Weights of a small GPT-style language model, trained from scratch on English Wikipedia.
Size: width 384, vocabulary 8192, 25.5M parameters.
Training: a variant of Adam for these matrices, 1248M tokens, 3041 steps.
MLP neurons of a small language model. Each row is named by its layer, matrix (gate and up: input weights; down: output weights) and neuron, and shows model dimensions 64-319. Each number is 500 + 25 x the weight over its row's rms, rounded and kept within 0 to 999. Numbers have three digits each. A neuron's up and down rows have the sign that makes its largest values positive.
Before each neuron's rows, "fires before" lists the tokens most often just after its 100 highest values on Wikipedia text that the model never trained on.

fires before: " "
L6.gate322:480488502518527460508480467490517478495489513492517492457508494455520491486512470503508422484466498490509545495495443484449488488469506519459552490497538462469483493521476546513470465495493547491569502513473490460479502454434493496470483474499514508513478482479534465434511504510525479484509519486468485458472544499514449474520516525529522485506489484536527507486510501485483509501501475571518480464446470545501482504504479493506486492520471527445498487483509542510518528479460501509494480461506495463519497450516434493474467525505551503481513525470516485468503481519536522501461499479504517507566518504515546513513504490511456504498465537487498501530492482539507509534522532546510527509490489494497497491506468503499541486483503488472458482492472467511487491514528509
L6.up322:475486484507491514491431539488496515513483502533501479508461509510507515506509505472467530489496492468489527484527534515537515496514521529497482488490504507496512490486535490492472505502498476469473496497496469538532501496497525501488481537488491502461478520508509485540502474507481512535504493487529540493506509489547500458504494499506499502482512485555477522474422459541471497505467515497475504487505493482539495520516489499507478530526509488579467522555508486472432549491543548442505483504511553507509505544516506515552516502509497516475529506521501485562453487516519465476506504529460513535490499477530481494536478477480487499494496497484518482471470517513498484493494503492491495537514530577466505511495491522504517463518547501466486492597508487483514494467509525
L6.down322:541454465505520503471473514506486508491504499511503474497467555481498515529484459508493498506493501476538481516515485494478482514508475486507452516541496527489530511547481515510523518481468521511498494520497508490485527454466502514500517534516500463519515580525505497511552509479525486485514499462546530516509554512495470487484498483519504458497553504475514522494509508501484522466480505524473512498500460484476447532512490479493522515510501545493465504491472475533549481513462504473539507487501472504454485496497470485488500482517511487505505493491540503505519499471532527522495531523465489544517470461546495480507510488495496458504461435536573481528468475520480541454487539531436520536500495528447507515464528512522505536493476494449507501517483489518533480520506499

fires before: " |", " place", " medal", " medalist", ",", "–"
L3.gate96:442469466524488487493471509489526495471526553457491465499536517516515528549508530475508474503508473535497491519497509526482511488508512478543506454455473497543512523465466512476460500530516535489521494465507491511479491485495475523489535535483484507465521504496478511496507481444519476492515469480452513506496414502476525515535498506537493430480558503489495491500475446531476491569493535482501507526523489477519474512527535477534530495482505534480534517500506491456447472465517544471493539494468513515486490520523498478510523537484530521479499479504500498499453512536452489495501478521566514466506475485498498492507538524512515522463474474512512467491530521459486488523515489492496500463500496542502493517464503527500507477475512523521497538515511492494486497529489459
L3.up96:511496456470498504524464505492511503498503516490487506507492511530489469523494474533503486476461486500494498518507481500475470496496484513507494495513512490531482487484531501430451513493552471493483521479524480554565482478503507504476504500492521519514541504494456538487451502456532543492471481510507514492500520484469483548520515436492456491480517530510519519490495486516513511528575479494470499514510472499393548465520511468467486491499503536516508485514519511504432536506514560526518497525496474549473463490495498484514485505520514518543517445513483490488484485496477519497500502527498515474505522539440490481496503522499499505546510482477474536511495498514528477518515554482520483489511457522493453506532519446509565503502542456526501461496529470498509477503512523
L3.down96:519495544493507558496552521521466494484503498493541537515532484493487482503486480522496494504477500516491530450529474490473495515521483509459516480516537501509499494531530501495509498495509454464481497540513477542462486461520549475541514492509464463566503484488476521515460495520523453543499523543542529521464526479516529477505485465507526540479519458494501521545515504486532505500541501499492548494471485453478545471479526508486501543509513521547481516495461510461485488501532546501517444484506479483506539455548481522526529522510511432477488479497507462477510500458519483475513528477527516507528496499468521487515522499522501486536502491495460530504513472529511451555460540461467491479458547464499501443503527507552518499479547490485509463477494517516508476482525511

fires before: " to", " for", " the"
L2.gate186:478499512516472509490441467524497538496522502525552476522549511489471495490521490477516486502530456505531518530511499487486508495493496499489513503534494447486497468463493547464491551517496495471511519490525470505470509495506496490505497424514504507512498501547513510508536500480487482502513489459543497495471506508528471509506519490523490513487538518458528491507475493507473525520455535521503485502515486543528482457467524513536517503518488469478523494511523494532480534543500506479497512513543463525516524498544545484445514537506502529505469469508505480500512442459506451484495526529514479465495490484527478522515453509552507527497507527485503534519504491499493514476525502502514490510473485505484481479485491512532486481499483447464505500461573462485499454506484468
L2.up186:541518494510487530473491504527505507525497499586498535510515544522515513522491519508520494513552453487503502509519486479532489485474518476473514506532536482486489508434503507486519484491464495458489486531505490466479488477519479516495486512521479472479498545528514502494494495540478512516504520505510449490530511491487504431452501511509464493487520522463496480482495512519479525518530533506491471499497548490541498451535508500574529540577491473513518507532521490520504510509542521468497484543489491500548487516519484519490507479533507487490513449540478496473478461495449492477475558481492537522499449489541519542518528522459504511508514507504498501527490453505538491476529499474499496515506497505510488486495484519521480517511486510515506549466527480522504515502488504
L2.down186:471489482504488453492510531482508562452467499502509539453495524517517511489491510495516495507505480456495528460509499528511494501479490483497492509521492492482493506490514508443471529489488525468466492499487505480463506529501479529504498454501507517485544487497532472557476500464489496512475524499474503499491512456510498548449549527473463514472494532465477492505487492491500509495521524462456475519506523543531481504503481458547556515529509489541497544538504491502458518499484511490490486507508485542537501487522485523491548534514502444503485451554537465468510483504459501495493566478517483534490473520483506501529484469492487514493486487503477503520521481535517474511535505516513514504524485461494485486498520563490475529574478473493509532473502478510486500505497469

fires before: " |", ".", ",", " |\n", " to", "′"
L4.gate722:478478524528500519493506500531497510522465528536507520511478477504506507499540541499497513496550418548488493546518498534475483524547516551508538482497483446513477497545470539462501490524474486521492518499551495507501530512492506484458457493537507487514493512480509553510498457500472495521498465502500542507490553468482503513443491468525486519462485510500499481452516499501502462521503466524503490484511505525483482543514490546486492474504492465519516495516487504498472509472492485472452484466506495515494473479445492543514496519547564492509510467470510514532556509491521527534448521530517498470489500518528525496503515535532527496508525521486556526520498482520510519479543482535448491520468469487510517475527449503504482496494521482467505519473516492477528440503521493
L4.up722:467495476509503479511483507539542485530491512515496502460501476523511460476511517509523488513518503501517486534526504472482505526516515501501479537528486485507509513579513529516511509520465502528487504508546513525467529492493493501479478550464535513482485451485504515486509471472471515503520474528485510532528530489456518518468475496492504510461445498502489509504540503547499481493506483509491477520515537529496510527518457509537508523463457514546474487472537500461501507541489498483511502464530459497487519496484490540504510492513538482527477524439510528528519481490509557488515516504506473487523494515534482570492515519521527479500546476472494511476503497517498503461589523510529495505472499473501507486505498498513455529522544540489479566465519494498492453446537504
L4.down722:508522502486517509510512486495502476532439469501544496476520523509517502493488492505499538497514518482522541463528527486491506483521466462521498471501519504512490456472469526488493538464487513559477527451505462491452468494484498497489479490441473514477518566479476465507472516508487538506485556512494501513518465509473526495479473505503494487488506531484474494528552514524512453478515508458490483548523488492508495509520492530517493537510521523497466490524482519477533549527498555535546499483516501462509503483468517499503511529491477484533500496478496544494471496545507541520488498512516478553482463494512507522509476521522456487462502495499550499481503507463468460538541514469453520470486504486468512486488525501528487481522470495490486533493523493485489468447519499

fires before: "|", "|---|---|---|---", " |\n", "2", "1"
L9.gate474:463546484481509514472520481501499540481495479477518499514516506487535515525520455548507461496508505482514539539536501488476510474463507497474471479495502526514492492497468516502510524455477538488490450533510483507509467483498523496445498514447568465522574497531483554521504434495502511486490495502521479465522503532534502505499490498493497493479450494532485491505556484507490492503483484517508490530487468463508470537544476533494579516516517443515453462498500472484502518481495508531489503508525483495522488504478467517543471499484486528508495493475524534468488481490499478525503525460489529525508509475547495467495507491517557500525494547462459512472456488493461474529489551502510482472503520505502503456530499508507457507524504522505523489513456497486533482488481503
L9.up474:526525513536504472498523476489481483541479496484477497489478485483510480552529507514517499506520529537469471543492493529502538549522552495524524503497475494540498500516505508477566494519494517483548480504481475465478483498468506496538518498530482512514474500469442502447489520484545555493484486488505528511492486518495473528484491510455519479484460526460482498491509494532495488496483472523504527527506520512487509453493558502517510456541486490544503496486496525508505505505520511445518507527495475522489511515522511480522503463520500483538466494507488527508495540497540482496501519507509459523463474508535497497486481519512529501499483499539535499517470531489477499501475514525465463495480499541480511472506518516513536506490454463475487449477494519501513496523453526
L9.down474:471503477528480512498467488524485536501493515497512524523461495510521517488495501530478513511458491427484507488467496466504511520498467511528532493540478505499501525489504520503454492442490498469462570497512509502517510451494484497533484501500537489492525505538537475525456554480526452497474555514496481461483491537518522514435532495517513543490488488467493496559531513502516540497475483511518499516511446520505498516452526518534520469522582498522526542527495501490513467465477540496460472520497500510505533475481501543488500471462525508506497502495520500505554505483475543440518490492440502490486515511490505520493486500493523492497517510513526534476533478431519483492488514520543503460479496514509494490498501500539550509547526500500438526472513508508488533455480461

fires before: " |", "%", " |\n"
L9.gate654:509525492472494545554482478503507497433509469541518519504526483505492439511480510464512519506500483511516526551493524494514475496475494493476500492560529494509480552537540535487496495461492508496479496520538484497500501525531468530505517459467524509516534519460492491518489495516489500480505500514531484464474486491530517497586479478538510509517514491479466500506504487478481483535502471481523471517524490518497469482489514526497509506513522519535463484456486507523505519437490540535459532532537537516495493511481499524504520483491480546471503530565509495494534521540483456504506483506506517466504490507513498451503527481508501531511489522495482466474462454507508526507556506485510502482525511481502501504438498510515474517479530493495498494494464496498519506504473457
L9.up654:501469501523512531526481480462514526527443510483505510481515512515500483500507445472530496485485532521535488499523506478486480533470492437528536489498513522503523521517500534499470479489494470489472500497509491514548497501511556469516508526491473502512481552463492501466532528476495476510539486498472522478485507497488463526516485541529476456511527490492484503481539491503494517525515448523488492475520507479495505463490496501501513498509512505482534519496545565510503513468506489485524490535484495531465462489523518524487490504515548497503525508477515450459523525526491501535529508481510513527504468507518541513480508479512515488497509492473515488473542494526536504555511472474463492526506552503540484499498488498461502490471493460506472504508517496485529533485433510
L9.down654:466476511486503489517505501513535550492498486491510509480471548506510443512486524474508506511498527459486527472486474521501510545468491466534518471515435521491479485527570471498500471534484509460473526543492516505502476503529491496469484479545476526509512471481515504462447471525521472487510491542501484494504542500519485485513519512484530483553480502494523507492542530515536509528547536499471499502538530510472510506502526505512500491539478503498521480501523514491491486479536551486502498497481541502505488514510481509563491466464531507507505517492475485481473522503509457532499500519496476492526517499492484467483458490477547536484505555497459486502515480516474518538510535476499503508519487495466555502508476489511463481582505492489480477526514501517491554528542510

fires before: " |", ".", " \"", "ed", ":"
L9.gate441:506470510510481485546524551532484503495494497486503501518478488483474507496514511474510507546510496498530525479478492494554507565523497532525472473525475496457494506549508517526507500490508511505487523548492455529477458517531551487501480527495496517504504496522486488488534507493507511496521507479509516495480495476507513535503474485565541489500504506484492450512477465517483542467485473479477466518496502521524505482501550526450523517462501501518504486420475523503517486506524481516477474490501493516478489471459488558509519494500514551462488475478474558527454494540497495507529478494511499498507520499482535459496527525520554528503523492517480442491518498456471490491502541535484510490512495542475461522520535555467493448469517492482482505505523462484496506504472464
L9.up441:488447483451524533538496517513494473479482497520488492498452480520486470513496519498473486469511485485510498543481498496462528500476475492550486492481477531493523475527514523521491512517520452446560525468487495537537526546520501506506503490518476460537527481513498452446539522483549527534514504511491521491485550415540487521502467503508490517489508517495537501458491535495443497528497498488531488490492467482498485518519467521469463474483514478490492506456505521510517524539540496513567484506476548476509493505499471509511516528492496531471481496505527480521498511499488529556505489494523480505506518497490495502495504542547501491502493476522484495456484503551536506461499481537485489522540526463529508468523520513471485493506454506498543502492483521529429510470521553
L9.down441:484471511498503485447472515507463499513525504516506474497506507502537424497537512481513488436518504517463503487487481496518473520485460487518506475479466530457538471555488511529542487492473496469499475534472490555491502470498520547530524519446464507498511509487544501552516503523523524473493522477469502468486471508518506514487522498491488465489511514532532492528507512481468474498495480491468499551518532487527481527496544513483472535501505564503501471509488501513548504477475484516573458471477515508479461462494494475511515494521508518459470505487505515496471479501508447459538488500480462512535459516491499430485488480502507541515515532493482499513472481508493524522469524518484468502507508483511508478532502482508485497507509491479498483458471536506485535506487495

fires before: ".", " |", " first", ":"
L4.gate268:524522465484486535514485525489490516483503522509445507512479478525534480512509546505502489532497502479505516515542509505486494502476515551526483551501509514461524563481499503473541445509549478477528528504517467514518489504549494480542522488497473503476527496451522490508466500490493465457478471530516474512510506477455503499505515462549499488492505485540509510501473485529483522496479463489450508531527466549542450512475486503491500509503513516511527505467458535505516500533459520498433516517568526551478479475484501534523504472488468533496515504531503470507490462509441466501505479530517542559489515504533515484498491539545493507515525551531486486467490513502485511533522517476505491519507514492473519485503505486509503494478522511491544473444521553492503505509518491
L4.up268:510502482452531477475524501490471468521570502481493506490502493504522486485466488486484481508499503455545466514497510542495465513532498473519478526476476492501491530518524466532482541488474491506496529486468486493541525530447506461515512543482495521536503487502512469466502459495557546503534530509483481492499520528508492483484515521522457518539497507503488491475489478520537496495526470525516462489464468493487515519498524491532477533493513457513490510505484512497511482503481520514520520496466449526463511524524489484549513510496472485473541514541509511488467481474460489526506540528501423507456501478477464515522509527519545496458479506494479497505485517520440549524537524476478515490523466552470506488477475487449538482509515527550431485559459525503513486489482499
L4.down268:497525469509495517458491507460517528468445511494528480448509504538479480473474483516489489487483485475504459463525514493494489528450492452480464503517495523488508505510519482437509490468503487462528486523525525499511564503472468511533494503472477534484490535527580528505516520491483521502501495505460544473458497493496514472476549504440497493516455505523520489484502506477490484512538482530515444461469527527520498467505471473497520512489495481505469519474510470517484495509490473470495536469492521468514507479476461550476483444494525528487477488528492514542515468523505515489578470514505532469511492481547504525492473504503505496504521510527495477483545524472498502495471476528509496519481521471491450469508465496514521473420483498485514514547521500455514502489546506